Weights of a small GPT-style language model, trained from scratch on English Wikipedia.
Size: 13 layers, 3 heads of 64, 6.79M parameters.
Architecture: LayerNorm before each block, no biases in attention or MLP.
MLP neurons of a small language model. Each row is named by its layer, matrix (up: input weights) and neuron, and shows model dimensions 16-111. Each number is 128 + 32 x the weight over its row's rms, rounded and kept within 0 to 255. Numbers have three digits each.
Before each neuron's rows, "fires on" lists the tokens most often at its 100 highest values on Wikipedia text that the model never trained on. A number after a token or word is its count.

fires on: " (" 17, ":" 12, "):" 7, " km" 7, " UTC" 7, " |" 6
L3.up287:107193132115116121087088150124176089129161135145161177130098151129047105086169108074124139102132092134139128181180092124137105129163070139113136141142069151170139132115161128140091132126110191091117171158110116075150079116098162076134155146105113118158147139119199159121170115137140189130

fires on: " M" 51, " S" 12, " " 9, "–" 7, "\n" 7, ".\n" 5
L10.up721:103142145107165132154185137182089121120219138127122148121132165160130138098138161104150115098109121119123150148185150106151165117169159114181098108120167098139087159139145144129172128077094157191095111133150188110080125120100167148105173127182107167156129135112103159114141155058103041126

fires on: " G" 36, " the" 18, "." 11, "==" 8, "===" 7, ")" 5
L7.up666:104152123161113122103128139147132088189142178133137162130184143094139139111126099146095098074105129075113136120086165103153128120144147108179153113139087122160100151140110151096114155115095171138118146137103106061121086112127140106148122107157183094120178072151185108159141092133076134166

fires on: " and" 70, "G" 7, " &" 4, "^{" 4
L5.up586:162169155118129113123158091101134129108156120058122152061107152137071164087113125154148133119120115152104155035113144049145213161110166103110083140132088122153163156117092151136122123163107124114093131107139121169132127054114168057126117163131120145192150131117145148127153057108120121089

fires on: "'s" 49, " the" 37, "ret" 5, "|" 4
L10.up469:162152111122138092100186098137132134177098119076138145069113152112176066058135105134204127180146176099095082141169105123169089143134084106133171170094112091137093165068136141182172138153131159096172086074137086149158175176126148125147136132102094127140096090177123080169102131136071088132

fires on: " was" 48, " re" 13, " c" 4
L9.up372:064147089124098129129171139103123138097130115139122095103131120120137183115039100112125102126146127082046108153168104136138081139210106115138158152072077141123123108181127076202161141111117151140104128095166140146133074159146163148170092115131087089161106149156129153161127144135167108052

fires on: "." 32, " the" 11, " to" 9, " former" 8, " |" 7, " he" 6
L9.up163:160151129105120105118146158104137174168094122105121117167053142089064095170136095106122130160092121099115086126130204131185119083110114145127116145104107156154143169132108107109059080160133102122136172094070157116200102117096059093098181167168091082121107159187114047142045176152167127167

fires on: "S" 21, "." 13, " c" 8, "al" 6, "e" 5, " S" 4
L10.up34:076145069151133146108147091117158189096081115133142146115053122141089166067114115178127206139156081113094159099106147128116091130125143182146113157159147185169105112110122121165106036119088113080108102177086105139101099130118120176127081118164136064086102162203107140156089117113101089109

fires on: " S" 51, " T" 15
L10.up626:133118115120081160159131175158181098143179131147164149139155125120086101062133137047122143124142127154132094121086167117178092082081061142104129135153115127149112145177106153172176073117131084171108116131120121000152103054129114159112123146055104161079121130129090077098118123121103106085

fires on: " |" 29, " the" 25, "ic" 11, " a" 4
L5.up354:148133112087088085070140134097147086122056095139110106188109129102142070123111147131114079145100175105146048074104142119174094106124080158156092164092050089114133095156104152138080078163125110112141189138157060150089089109198140089083173154157171148135152137138132126130127139162085147115

fires on: "b" 19, "f" 12, "ab" 8, "m" 6, "e" 5
L6.up227:080147200133118107203079093107077178151055155098131102151140101079086145168067220142190137153160126116082085123083124135166144143213128153083125121082151125126114136119057078096134145081088141133116116123096149132118158125112165142145131136192144086089129089111083119153092132127163055154

fires on: " of" 39, " by" 12, " |" 10, " (" 9, " at" 7
L9.up469:126135121154159131119179175097109111086125078199132145040135115124137175141178158087130101156087149122121120113129150139128103116139086161124110152144148126176127128149115108133168108128141123133105073148102142065085095144157109094147186149069089130062130090079168120102109112186104173120

fires on: "i" 57, "r" 17, "it" 6, "l" 4, "ber" 4
L5.up314:134102118160153116101113104114120062123130159084139141066126103172093122105130122111112149106156159109119083129131104143141143115117074159116145113156160140144224069131131086181114133121133165112065141169131104129111174118136151131132163109190075136133171050124147058110076144121107133148

fires on: " not" 15, " to" 13, " re" 11, " be" 10, " Be" 7
L9.up152:108107111157211136114158117172117159086113166102112152132119105170151091100125130144149140181127130163130191160152131129108101089133160149143143161118153078156141098122109208080112092049080110129144115089184149106127082133115125126163134157050144103111123135145111142109152106079117101085

fires on: "W" 28, " w" 8, "I" 8, "0" 7, " " 7, "," 4
L7.up436:108117103112171077109100119145157135058100083124136157079124053075090091167132077059181152104182120131116135098149177159063112081137115133072096122111108106138121134104130140151071143127136108128161140130162182113142194121150122130077107155087097087145159079101149182162143098085106066140

fires on: "," 82, ")," 9
L6.up278:178098105155138119168139087164145116106174094126119156113093119069099173158087112171065145161106124161107191110087120164083148127191139167118103116090154086123163126126102136061115156132156103089167151174111156114147157165141086078109141162081096144150134091102160127146107067138146182161

fires on: " M" 52, "E" 7, "able" 5, " high" 5, " after" 4
L10.up385:099166161172117091073154181129094155145121101158136069178091152085033197107082118068139132100155172158126159124139129148114117106142144108132118121126142109090098121170070124147124109120120076187177116155135168138179110109183147045170148139136153144136092136135096109178161195140101100143

fires on: " " 33, "′" 16, "°" 9, "v" 8, "–" 7, "'\n" 6
L10.up113:166153118093115136145196184091093183070109117186134173127109139187083113148084176103139110124120148174171073138133125148132180162140176145091132173147124086102103086105161139124173109063118109187063123123118152135080108153138082112153142175107108127126128115135160080122121205067129139155

fires on: " W" 43, " w" 13, " No" 9, " un" 6, " (" 4
L10.up578:174162086134093145116117159155187070108119160110101114184102102153109175159087116138152170143114168121083082141176146165115116134150098118145170113101169166125137164136162170100178144185174189118099127089162163135189132092137102136135130114164164107100074093192212132094036105100092143094

fires on: " F" 68, "F" 6, " Sp" 6
L10.up52:191178152098113102106129152180130144142063121157121148143149113141152106121071113113183102111136149139155119188090097103138103190165125177100152104108162104122168073107125170096118070114065170153107203075182141145170146118160140130126120086118179110158163107131131074185150082146099156152

fires on: "b" 19, "t" 14, "d" 11, " |" 9, "e" 6
L7.up686:143129102103139131067122209107134128101138105114168131185127167190116145086127129165140098114079197083142070145032100134111104098111106169153160114176129103157116204131086160106077076151125153111131138160136177187148131132134121112143069085102148125087123140068087140135150152099105169169

fires on: " in" 59, " |\n" 4
L5.up541:092148078125070112126122091160143098073213102188114181136082141148143153112098176066152181158115093119151126128163100155143111079173142153095098109160138131145139198130109190086144128137152163119104134129141142120158107170121105111103105110165094147103117123161193157193133082156128093097

fires on: " r" 17, " l" 15, " f" 11, " " 11, " km" 7, " m" 5
L10.up377:126099146053239108128149113177145123108164108173112144113092120147177143103169123084171106154124100136114124119132126126110090145166145146194140112104156123182097129156136079148107107114138149125135131129133094135086100137141139117139122129124097156149058095095138149099129131118106119126

fires on: " " 30, " the" 11, " that" 8, " one" 5
L7.up271:088066121099108111166106108162167138071086106122097115122162129119129114092100186145180120204141141173145155125182128082149110118144073183149054158148130116115123115104172171139166055119104144138108140128132104106140122135138170113170086157195118183188162124100100133158127174165151144125

fires on: " and" 22, " he" 17, " |\n" 15, "is" 9, " who" 5
L9.up717:177149096116129127180118162127109068103088112109137112114127177142158146126070144072150096169116149137120114140138120120101121139109156062115128094169168161135120192150120184149078092086089119127156142092150148120112126138164200156051133096088108131167135100185119085166164126147095135074

fires on: "\"" 38, " " 29, ")" 7, " the" 5, " |" 5, " of" 4
L5.up362:230156172117165169143076090130188076149130094146134142136188201100166114084164125102131134100146104146085129082104158075049129182162101133148132126152097138116139140117117105156204159176102151132126116115157104154026142128165150120072124122106136160092189138139124169105146108113114129174

fires on: " El" 16, " Pal" 11, " Cr" 10, " Br" 9, " Time" 5, " Bl" 5
L9.up718:147136153111129124061120150106146150100107187190189200126140178147134096100158123097158162123105166182140162091089093124087201103134164141211148052112128106093104059151103158119125108165112084110132106131132120131104108131163136122144086081134114140098127130069158093220099093127123176147

fires on: " and" 33, "ly" 22, " or" 10, "ically" 4
L6.up37:134093154105147146156181131125087093105126108169112136102131176130141175109145170108144110140179091153068133096127126149123121130124115107095162118115117161093185196110115143117112154152130152131158118096115144165100154109105081073115084111058115089115166067140184084173100116132119045102

fires on: " de" 24, "a" 19, " Ch" 8, "o" 8, " Ma" 7, "ant" 4
L7.up608:148109159149116183116118122181119182111131120129141109091138138107111128110144126179104139138130130149091107130141088172119154135070133068099128126136185154108125077093171097151141122075176111158171146160096174134171110111134142126172094146109126127106072117172191085160081058155152141176

fires on: " a" 28, " and" 14, " " 13, " two" 5, " three" 5, " by" 5
L6.up451:093120161158195073133087146109124144120098121137156087098121154128013105097147163150139118168157131157118110167084118142103091176151135144104181130141124111136098146153154133152114125128084149075103157126154163107119129101096144127117043172169111159114093152174068095141112106132119172184

fires on: "," 21, "." 15, " and" 8, "ank" 6, " living" 5
L5.up634:135096125111092081147152106109125104076100138098116110156152124101135143074131149158102107104124146157139082142115139164024227133098151164115171119078200126128113131108151151178132129148070109098160139101156172140153108137147104142107170093105073154121133139134114130096111128164066137125

fires on: " a" 26, " de" 12, "a" 6, " '" 4, " as" 4
L6.up604:129142157095091159148093132172113127149137144188087120100114106148049121155146143152207132167044147202144164078082129135139069122141155108204132111145145173176141110109206148172083133129137135158113119112103117166199152119154139118121132141108115108112126115168117127106052103143145167148

fires on: " " 25, " the" 18, "ot" 6, " st" 5
L9.up485:125183125125158112192126149200138094188125137133127228142164153139155093114117068095086166153133124128128198130123195124139118132118057150101103149106157153115118122141097123203177107148129152100048145092124082138174143122077132151105105117067170108098090175182142157152157123096089154116

fires on: "." 87, "in" 5
L5.up673:141081100115097153138174136096100120138129168126142070126113128108075118127174088150073148138083132155115142099136133129112111106127143104096073123147168163149086163132153230111050068130157133086107157113092114122056158176090126129102159076178109096129103169140113145162138143137125117111

fires on: " in" 42, " time" 5, " one" 5, ")" 5, " his" 4
L3.up613:091066046094106123147140220129116104167144032146142062160135106112097143097111080110145119164103115212175120177061172125065098098108187099094132159157123077102132148113078100101142143139148128117138049146102139138064109158130104095146115108209140186144130120154134133175088084126105116120

fires on: " to" 31, "/" 13, "." 8, "–" 4, ".\n\n" 4
L3.up131:157116104125123154124211107130066164117146128078118143076116068143132144172169130124108108143171125132115106093149193091145124155142172167123151142151109159165214152051201123101098039103078123110115112096128149136138091114130104059097125171076127130151079092118122093098098162142097142167

fires on: " part" 22, "th" 18, " first" 6, " ide" 5, "ord" 4
L10.up110:162171163143105113137130124132123111166111102057124113078071166121111207168124103092130135156080144123086214139122142088156172098187135129099142213105145069110124075083103120174126092106171183131116132104146102107146079150144088127145142142075120096172127179138084072141083164083088119169

fires on: " and" 16, " m" 15, "," 12, " M" 12, " S" 10, " &" 9
L3.up244:168077078067123105075152099143128137064159119138120079122141117096154150140169095133131091167138106098147102118101106146081166129167122174152138080141123105115103153090120129180088142103110142119142153130118160056090134126160100128164114124076165113158172151183122108108111117163103119143

fires on: "l" 42, "el" 12, "L" 10, "i" 7, "ell" 6, "al" 5
L7.up20:115157071191165122080124134085157079082114120153106126100111117155090176139132146144136111102150179156171093135116142114117143113163132162140087088112161126057165129115174151139100149135161123143126130118118096072106152119168175164164061116119123142112150120111175085100182171190141097100

fires on: "-" 100
L5.up69:115088120120182129156120126127104115119111114128081116097096068175142136179129107161091140108199158106097141158095097069156205118068131108149129073112181076103108136137158094122111125162202135134116112156176116068085122061136095119119147127160138080092080131156086167138084136183087121088

fires on: " in" 62, " prov" 5
L6.up253:143049132066114156156086102095148116106091095155117144108122101091124136107090161093190142174085122118125134146077129187141110134189145077061126201128143068140148234111148107087142143171142126107068133110143117106153138146185141142120103136188108102108180133140129102181158117115150120073

fires on: "-" 32, " " 21, "as" 4, "ot" 4
L10.up606:105150150090141120202143185151149105153174086137121119119112104144128143142109098136111102133159101145168122173171133147210114125150131101171149160132121169156169071161097109143038144117122191105124098125149083097128109057171163126160086143095153100169047139087188154134158132160065068099

fires on: " in" 24, "," 17, "on" 7, " near" 7, "ble" 6, " under" 6
L9.up369:201118134068168081114197189099143075104133122184195147094082080165120117157127123141151152104132091115134140118078110165174120122153120111116141130120112100119205182095156112154080182064099148113074128133132182111118142162155144117092143157150084130160201184140122135206104116088128153082

fires on: ".\n\n" 41, " " 14, " P" 6, "c" 5, " |\n\n" 5
L6.up690:104125154116128084117192129120118049102150099192136190138129124096139175123074184129127096076140127171119084123137154115149146130100088105125100078088130155137148200130198125076133187125096114140118116137169168136136103082105091103144176123096154120087128183082183111163146100113081130098

fires on: "E" 23, "e" 7, " g" 6, "H" 6, "c" 4, "f" 4
L7.up207:155140150135163112137131146148170186120143104121152119162136103133154124064052137099139152122104146100098107118118171089083107123143110162168148127106129078064148122102179115149104146122097058160179121168152136126156135140096078122083183147141161113084141105127164115120117096090141120086

fires on: "." 46, "199" 11, "198" 7, " went" 5, "°" 5
L9.up716:111116105152090102129094127188172149138091175091112227086171158138065130152097102112142124108117150112069097168131132054081139134159094162134080103144152105140142169121153125132112115133062125152087165135082103127117128159056125099115081176179127172123122163130197122140095084151152104145

fires on: "," 45, "." 21, "ed" 5, " a" 5
L9.up256:121134087139079096179097134136139134173116177112105099116095116169164158055081084190117092116080194182100092048160135089113122145147105164125056123136122155133104133111161135122117115139112203139095087099102128101129117133166156067167157075149136133172079134202173155157151182137131118126

fires on: " P" 20, " M" 9, " F" 7, " B" 6, " T" 6, " S" 5
L9.up265:125069171143132166139160163120162168135149105124134119105165107109152087149142138127127137103076151156158122132122166136127148135072120127180110143142172131087123156085141065110115132142133122163113133182137160045154088107156051135090142176130136152142107107108130124083144116160163141140

fires on: " of" 22, " in" 14, " a" 11, "R" 5
L9.up453:111119150122099094097138161161155122118161057216038136171132185093102098124076135096158116161135104115091106129137067155152071107125131173106075106189131137135191133124142097102128084119137111159157176134109133129191168202156074115153079159122146111120087089189177134122113119103193181093

fires on: "-" 63, " there" 6, "," 6
L3.up550:156131103112159125177120152186122114108134152124110123158106081144146131150116166147120097162173099098185135160122129092052204121102148155108088129177115048150142140152166123077082122138140103120112094131160112122179109086100129091105119148192115136138138151114135104134113205116128177154

fires on: " l" 43, " an" 13, " the" 8, " at" 7, " L" 5
L6.up589:170175158092147056096072145101115085049135080149072146127104117134075155129170124196131098139165066114141147155148170106141126084157117087195153126143117107047106148121111106094078108183151121079137127170121123139074120136148131065067146172149155157132102080168125149164098119130135140177

fires on: " well" 16, " not" 9, "b" 8, "f" 6, " of" 6, " just" 6
L7.up353:140131185123124117145168133125078107145132188092209109098093077163112160148069072142160184179104148131161077145092135152090131154128165183125078201100150129172129121050180105094130105107137080109131176080141071139185150157129169137122062129082106183131061096089121159156096132113163170099

fires on: " the" 16, " on" 10, " mov" 8, "w" 7, "'s" 7, "al" 6
L6.up550:122133187176090129129090148056130146143114094146119153088099188067152132135104108117127101082172142146142136137127140147148148140143090091141043137089077107167091136154106130127162126158130121099170181103107107031161080168143107123112126161126039108088138158157150121101138168157073155122

fires on: " to" 19, " m" 16, " be" 8, " a" 6, " them" 5, " the" 4
L7.up603:106038053180205159141100128136138138157156123090157140120159103142084071113074049138172198131111125114123143115118143136198111134120130077146164121164133124147114101130044170128084044120162095109115152097158144129155154166093105088176155153111100104149119165131105119130115096068113129120

fires on: " and" 18, "ro" 16, "st" 9, "ret" 5, "ut" 4, " such" 4
L6.up228:172172111156167148056104129126175107089110134184115139142070128154183166052167149160118113085096124178113087115140143082148061115168107134108178090108168110106169166120154125122116064126144141126157193116139178117061121163127131140129104157164125131176136066120134102129109155063161099143

fires on: " c" 26, " re" 19, " un" 17, " w" 16
L9.up577:055200087126148147155132114115120132131163118140148104107200174098133169143144116094197079150136149102084105104133165135166136144117067123150117152084154153132119161139172144164112116140128138097148063128171124172142110131129168081097103098110108116118056124121153171145119078085159170133

fires on: " a" 22, "ly" 8, "A" 7, "le" 7, " of" 6, " an" 5
L7.up612:156094116161144175168110116116067149152089106136202127227104139122152103115136138126142142154146179161097091159108149145099141158148152144065071132111091191050127107147099104122163085110124070121096111137062130108186126121160121097165119185123123096170092104140149136096140105127155085081

fires on: "===\n" 17, " ===\n" 9, " first" 9, "ah" 7, " under" 7, "ad" 7
L9.up231:085180150122171088102105068102175144153096116126133117134089086150197144113134111123075115130136180107123133133126178115116093074094180158116129096139105127093157186146169158170135082154108125108138141116177127111108139078100100101129106105165167185148143106124139061145119154134142140069

fires on: "==" 32, "===" 11, "ography" 6, "ame" 4, "ath" 4
L7.up191:061147096101078147074110152099143124158143113062140148186143172149144119134112153075116104104089177060166218152116183074121169123095135132157128132119140182146127170183118103104138079185117100116133132091128075100081084096082121126129136093139146159104113192170168122140094136102079155144

fires on: "." 50, "," 14, " |" 6, "ew" 5
L10.up119:131173166098143134112126128159115165177150174124108066124141105148142168179163153143130054151063148123137089136118174111103144104148074150107131124167173132100149120111131157097088103101115161076077094137070131157146123131096121128178161103102092120087147158130067096103180057138102136091

fires on: "\"" 18, "'" 12, "m" 10, "al" 8, "h" 7, "e" 6
L5.up308:074151121116169141078136140149166149113132158152149173157166136117044074096095105120080107118149146052123124109119119119116135152174132118178142113161090116090162085145117093177171102097179158075188141101065117117140088124116104147100094075072076155135127145111191101150122122109098130081

fires on: " Ch" 25, "." 19, "202" 5, "ats" 4, " he" 4
L7.up420:139169184065144111121125112160125134131129150099123145083170130088115133154117120158082120161093169149096159071123167137169127169065150109136133124117166146111116188097160140104051104094173171188089110166108101135068100078135162129168148144139133096051111101109120011136146089115087120128

fires on: " c" 19, " H" 17, " s" 11, " C" 9
L10.up181:146147111151095112081107128079165117107164141079125100138092121114099105126095089137103131113209121109102126105167128186119146139090167178173082118148138170118162107122150124180107078173137129085116120138087121096129118146121139138173129155116145151168082169160097086105100117160080057151

fires on: " res" 13, "-s" 10, "ers" 9, "s" 9, "-S" 6, "es" 5
L9.up325:141150100117059175183166141084145065145080132165111158159116156204140115124072115173146113125136151109190120086163117137068108154127117128088112114171105092165151121133135177133112122146102092185130087123124090143187068129092098105132192079087085125144118109113067146102114121116116183157

fires on: "," 25, " to" 22, " and" 15, " by" 7, "." 5, " in" 4
L10.up679:159138170191119075168095152158054202143166098100083012181138155184113121149139141078141092140171112150132134080154169149109093144133086132189150155152132130063131114112114139157110089106076171156122158175125136136179153110125098102127112074134144085145148159106136120123168082158109112144

fires on: " re" 38, " sh" 17, " in" 15, " un" 11, "-" 5
L10.up290:116169128068146137112138108099165178107095090156135111184090146213196138164079093110106140172155167094163112072076177121162166077120154163165109120097103102147073089082102145109120172160070116101103142102151143119118151079117075111202080150184052076123113115116178153101066118142184147133

fires on: " b" 27, " |" 19, "|---|---|---|---|---|\n" 5, " f" 5
L5.up597:118142080169104160091164139163118138152118156150133115155084076114135091153100145146146158157165139161125136124083102164117115155147117147146118125162122100174132123143199047162051127158148136165162136139153175108076085062100118136111191115109162106165152124136072128138095105124077064071

fires on: "ons" 11, "s" 11, "es" 10, "-" 9, "les" 8, "ers" 6
L9.up339:159166169103106194126144096122162103097135128116125088095122162179105108171092122126160116207146097081102142136158118162134116111140136101148110050136123070192130102052149125096129125156125136172160091105169092100119148214090131119170143117116129177136139135105104186101136094190119181200

fires on: " c" 27, " C" 20, " South" 11, " north" 7, " T" 5, "j" 5
L9.up559:112109140072084185129147130091138165161128121111104169141116120116115126136079156146119126171083099136127131121061103113094095100130138107129138192133097154107182096107101119193132112130138128096120130100074203121079122154109122109098165125050156141174096102146081137109122106156087149167

fires on: " " 70, " the" 4
L6.up9:164204128162124149146114105150210145103176076143149149152117036138108076126160089104122135151162085142124142116135121148160101125146162095168136125177127119103149122150132116109116113140125139186117117115086151105127115132195146082087137151146093110149110098141101123157135130151119133128

fires on: " the" 30, "ed" 20, "ered" 5, "ized" 4, ":" 4
L6.up473:180148172160141085176174150171158145108142133163092140169126137153142114128076082115107088080114134123108120178135131114162102161111123111055137170089192138131087157162180205102112100127174137148096211130114050104149149125090140093061146104170072146119128122114156108180126137161132156123

fires on: ":" 16, " have" 10, " having" 9, " has" 9, " had" 7, "," 4
L10.up640:158159138116146107070135141146125130076152133162148121095124142142125175152134079129093051123130112134151108087187144153094234092151157152071178095141166168102124101137156147136132103099137169057145101069120120131072100115108092101115175064139133116107177186132179142121165083101147113091

fires on: " he" 47, " had" 25, "-" 11
L5.up13:174158084142144118103099184172137159075139151168129119120116100173123212151159086151114140145152200119131186151116143122092128120122148136160127108119101063097103109164155024091099087131085079119059101119122154144136126150148143159141068188112105129169150188053104117156129146113051169128

fires on: "-" 64, " the" 11, "–" 5
L3.up695:136132107089153170207165149151138180121122103174083113141145099119126125121120112177136169100186139173121087161096115114145124158126146121077109105127104072075100126111093126118137108113174177128065107117140184071083134095129097066185190163164157090107102105074117081129125111142075129167

fires on: "." 74, "s" 7, "l" 4
L3.up92:127163177136156137135158130119100141106154128111210097178133107112123168104134114133112129167137125121139106178106140139138167139081072145191113171152104094148133141139083155144135176187154095068151077158118100107085198155100104114117108094102169120110080125114102174133138193091098121122

fires on: " S" 90, "ot" 5
L10.up545:154228085108094076171139186114075114100171098148135153171161122199096122085125088143121160101134176120140147136138103116165103105113111138140160160109107101127117129112165096136154055157075122087107110157143098060143120194183114096125138149109147133119100105120150135196132081049090132176

fires on: "i" 17, " the" 12, "," 11, "s" 8, "al" 7, "u" 6
L9.up1:110133097148086116124086172153165090126164138147104151102156152080150188151140115081152106109179110079138134140162059143120125138132075155108136099114113119155160115074083193102096117105140142145091199148095123111120151125149116098175076105125077077146137098080145097115105203170131133139

fires on: " of" 23, " first" 14, " debut" 9, " second" 5, " population" 5, " round" 5
L3.up243:097095145120147142069111187109132099150119054127116210133149174083126129103081124108102153155104135100118151171184173151123180152145124120123170128145076105125129100110134167100149197179130112063143156050102153164146137111162097124113137087127167124096064126145083109159094150101138150110

fires on: " res" 21, " ass" 16, "ass" 7, " s" 7, "%" 5
L5.up138:086065113133089132079161172141085144070121116160076125152121071125161134146130117112110136168099163180162152160145191127136143123125125128121155151135066135172163148167167149114100124176157106121165126155120179119146105079143072041127137087118114126142134133122131088167149100117118130133

fires on: "-" 16, "re" 13, " as" 12, "e" 9, "W" 8, "E" 5
L9.up766:124153188106134094175077167095146194123135126151145017040164171110136117120096106141150127179163105080108175115114176179083155123163152170155120117105105102099141141080133113149117143092098083130172126133134096105112117136170151172087171156170145119079166117103083104121135058125145149070

fires on: "s" 29, " W" 23, " H" 10, "'s" 8, " s" 8, " w" 4
L7.up491:128149100117136078150067142106097110170175095161093143160106064172080098139094079167187191074144100092147135197152147171109134087208142140136137106106172080127123061092091131146095082106130148116114111106129112137188141143129172130195135159111091141120108152194105087103109103156131065108

fires on: " |" 25, "c" 13, " •" 6, " an" 4, "H" 4, "e" 4
L5.up204:127079095129062106055157148135164091097169086168109130143087159149144131125098138149097112114125191104137071163102163107177159099128093113151168104108116080125157141118184175181046137140125145188085130127151147163080099108188109118114120100075130156159106124129094132107115194149117130119

fires on: "," 39, " W" 6, "ist" 5, "enn" 5, " \"" 5
L6.up31:157068098125164116152125143126141094135122158134134138119100062160072165134152140095147126099042117157067182135163101164105121218112153149095069160126123160069101140123140132095141139163158097127099114136134202080121114146139071134147102129112072085126126086171124189137117156136135099166

fires on: "," 27, "." 18, " if" 6, " a" 5, " |" 4
L9.up138:088126125125136150176168129136181157133152171074157121171110115105021074117112126105140081149165050060081133120102192114123172154138135155106117096091154114078126119145131116158094136116124080129107187149138098125144078152145104118180130130165116113169124098168141042123122078176178054160

fires on: " a" 26, "ly" 11, " se" 5, "ely" 5, " un" 5
L3.up165:163123139170170157131122126145115163096146131173116106128144166145183173151103103105144125166083198096126133132131119160143130161148087150136137114159181091123135108122113117099105123120132104065068164109135178111160078127152118170146140196081143073131098113158149155131171105114116031111

fires on: " to" 17, " his" 9, "st" 7, " sp" 7, "l" 5, "ro" 5
L9.up364:207167077183126102109171129136148111099120106138128147167043130173164149110140124130141071194198149121151171113113126171145101088163130147164171074137124104089126113082103109111137111160156110167136148153162135123084126131131109097146171087148118100170123148128090145161130146144139118104

fires on: "e" 20, "d" 7, "er" 7, "m" 6, "b" 5, "or" 5
L7.up49:101205110111102157077168090149089092092156136133132123140183130061112154121173141120110154147095121075134130123140160141132124117155155173187140170127079161102117091110045133216164098130162084137152159140147153152124156167099123091123093100118175085131104175122159085194117114119132096167

fires on: " (" 71, " " 4
L10.up74:127108147101112138144191145129144098146153113137115149112087085150125188141133150128053095119129125167168098101127131150101082143118140146145107091160141088149141100165109080183140127094171185168135057114147139116115063116166129085114136092172156145154109122076106117082137148117182151089

fires on: "." 41, "-" 7, "at" 6, "0" 5, " " 4, " |" 4
L3.up185:139088085130094107129190135128138120160090136087166104130147093139131120170119101143135170143143136122126183167088171121123099101133084118148151140103099104148054112069123121204184168154109117066085109179171124123112073155151117103123196132118196167098068195078082158142153106142084133110

fires on: " their" 30, "ot" 5, "em" 5, " fav" 4, " his" 4, " Ex" 4
L6.up534:121145150135140176193091193115090147101148125084109142110144107152090117127161137125118175123139165098164126146167169133168169192101109150202130133126095104141133119166089171096141033140072129080176102103134131133131046149129135122134164154130024126167110040166159102062132143115099109149

fires on: " a" 30, " the" 11, " of" 8, " C" 5, " large" 5
L10.up89:129199176169098147129171090121072202118121086173093137140173092087110087125066125130092097138073192167104103128136132099191118188173110142138127144148088079135146118109156094125133078135034107136147135146115061154128177129197095103182067120093114152170051149117086112120105096141111137132

fires on: "r" 19, "le" 12, "-" 10, "l" 8, "n" 5
L7.up460:112139135121131123122153166134145101121097148118108101195160151133158146164084108162121154090143122086117103096104114184139155120079110152147078103160130070187138154099091114092113208121142129136119172105111063116164183108102100079172125122067151176154052167101123153161104184107095131153

fires on: " U" 43, " '" 19, " Mc" 12, " \"" 10, " H" 7
L10.up324:114110169135109169101135096129166124137199109141180171104125089128107132128159170174096078126134149142093164067157125088066113137154129085184153182118151109192132129152151111190151122157134096165092162134142172131142148098182138120157145085082165129163065109133144075152112122149062136081

fires on: " F" 24, " New" 17, " P" 8, " the" 7, "ield" 5
L10.up163:136139089063123092156042160107139151143161143096076119158180138149142080143109132139197131144113203150154143092133104097097121052112119140143129139170169076098132090178099131092157087122066117134085132111174122115149135199129183112151181083184153146112132115153144093181118118079083175133

fires on: " and" 41, "ly" 6, "ity" 5, "ts" 5, "," 4
L6.up438:140186132158106099145172099162110115050171106137175127158155181158193131095115094100123104159138157135080153092155144149074182105144132146113118173133216136123164190062056146112114120099160162110107099063165216167128144116113121109107090089156121102151053102042120099142142137153128140085

fires on: "=" 29, " to" 11, " of" 8, "n" 6, "h" 5
L6.up695:137141155084093147116051108080153082069144143145165141129147164147077156096131157191106118115124108115117163159144145148107140152142176156108157103158131110120132210116167137152110128140113142130110112156182106060116148078118115094173126125102135127113103129133077161113137103102107192172

fires on: " had" 12, " what" 10, " having" 10, " have" 10, " return" 6, " reve" 5
L5.up15:066162151142151100097110095150200147102194105112158083121118128108117097104127143122172090162130143146092117121160194114105201146134136172128128136108094115108100123120171146102158104143057095108114147105092118149149166059160088189063168056117083140099119167151141101116127104155172172098